config.toml
n_layer = 8
d_model = 1024
n_head = 8
n_kv_head = 8
head_dim = 128
d_mlp = 4096
vocab_size = 32000
activation = "gelu"
norm = "layernorm"
norm_place = "pre"
norm_eps = 1e-06
positions = "learned"
qk_norm = false
attn_scale = 0.0884
bias = "none"
tie_embeddings = true
parallel_block = false
init = "normal"
init_std_qkv = 0.0148
init_std_o = 0.0
init_std_up = 0.0148
init_std_down = 0.0
optimizer = "muon_variant"
lr = 0.00772
lr_mult_down = 0.7
beta1 = 0.95
lr_head = 0.00661
grad_clip = 0.5
warmup_steps = 200
schedule = "wsd"
decay_fraction = 0.561
decay_shape = "sqrt"
final_lr_fraction = 0.02
batch_tokens = 131072
seq_len = 384
doc_mask = true
train_tokens = 1357000000
steps = 10354
dataset = "wikipedia_en"
MLP neurons of a small language model. Each row is named by its layer, matrix (down: output weights) and neuron, and shows model dimensions 688-783. Each number is 500 + 50 x the weight over its row's rms, rounded and kept within 0 to 999. Numbers have three digits each.
After each neuron's rows, "raises" lists the tokens whose logits its output raises most directly, leaving later layers aside.

L5.down26:612541487451570494437579557409428455468496434508501496477504534499504474533438538530486540521495499508390487448565540481550558608527510501580483434504444525536457466517540453501426486515494534481559547505535486603467413472558404460480445491613433512538536562576595535403591522576469541456
raises: " most", " oldest", " highest", " greatest", " biggest"

L5.down3452:486498475555464493526487427611560476515499528491471522465500489504557484475546487510502490498417574469499479455515465491520548490502449503589498508558523611544550512482456546509534628540497596452459462438465499517526467472546487558485448480425505559514487513504553445428565546475508541476
raises: "ed", " for", "ist", "ing", " New"

L5.down1169:508507475462425419515575485485470556513571487583571533539514444507561644509495381376505496541495569505524391555482487540454506512548532430501513573526420426484493527495473585557495465496511483544424538523587406439576472382475472486537538540558580418485554507496414475541514506491463517454
raises: " subsequently", " likely", " often", " herself", " thus"

L5.down2332:474519461480573465574442498496541487535514471454512446564580593518436500511515562530471493521599451520432469426463540424497525485614533449514543394460540434562555540449518354500507492502522464543469404475557473461541495450527510499548434512577530438618511583542554523475521530446518530537
raises: " Position", " Rank", " Category", " name", " Name"

L5.down563:499493525448530434496467447564608449430523499577550540529500510521501535420467434479503539579501546441544469553570471491497554470604489508511540547551487431461477423517589568533536527525472464545459476457493480488514476451520439534393468498533430472486497500467511464563478525529570501462
raises: " among", " between", "hap", ":", "hou"

L5.down3904:501468558390576500610516481550528564433596451472467433495487554526533526512493493485549560470545441494478500485435445529512575401556565556438484596571425509448470452508598558507516559552571519455539510534543565493547527381423539504466480468546421526504519558541511486526424567454451560513
raises: " down", " over", " 4,", " total", " billion"

L5.down489:523578483461511469540528593517493469505419452518540462486500526502438509462508618507442552589542619502434450503479441592453479456473529573491567488461538442512511491578427585580456527478484509501549498545459511474489558501490607558474462478433446545444436447386546519494441446570529495508
raises: "bow", "ign", "ett", " marked", "ock"

L5.down2649:510558462497437506528497469610404481523509478516575505581472504483527468445534519552448459482401519552505501489462449473478539566538647449466524478458551495485510470570526467529554597491439457453552503498455540486469551479602515523449463534503417538524424430446407513478567511558488505522
raises: "age", "makers", "top", "ant", "ed"

L5.down2284:531443498569398501512476413439509520482504473552503424483535455489504398458521551564396467515474527460491578443447527542536490645555527507491381400503461578555447495401440462428515522538465497495396428478520498538454557536515410532422487463485509552463507546493500403552470536528522482543
raises: "ner", "ister", "com", "helm", " Jr"

L5.down1958:534480578519619503547490498536603504498499472533469484473564489504504546412517487490522519477525533443552535444492548536511491388519513446565543472464487572426439537362522527488563517504533478416429491492533483435516474579461442468574494464580544441482580443444583541552530529523473458482
raises: " scheme", " murders", " plot", " murder", "assassin"

L5.down3501:489467539480498492545516498464494470503530462512528585470473547445559515487546480507416417488449477482442549496506497500438446493463520503541515490477501529407489463600499507449479550456459466523581491533482544473513466474466479457524476470480493454620477487415406497455482544516473519559
raises: " University", " Institute", " Museum", " Technical", " Academy"

L5.down2256:583558498463533449565509503538524508514494499511503428495424438497599561538403541503436545426577439514483497522466609544506561538490466456604441527493523527457525497475518497452512499535496466535510476530373429574512551481575442514469516460495480621486531439476594512423458450429464488468
raises: " floor", "tive", " television", " TV", " DVD"

L5.down364:557459399475450435444501487522417463468503457584387536464460404578448529481509526549446479513545512479444591501482601486521423450443511517516484500522500484460486491470581475563544493540592447522481462521557423473498527476500517444448438511467451421531512448490535505478435483505483472467
raises: " then", " also", " particularly", "rag", " subsequently"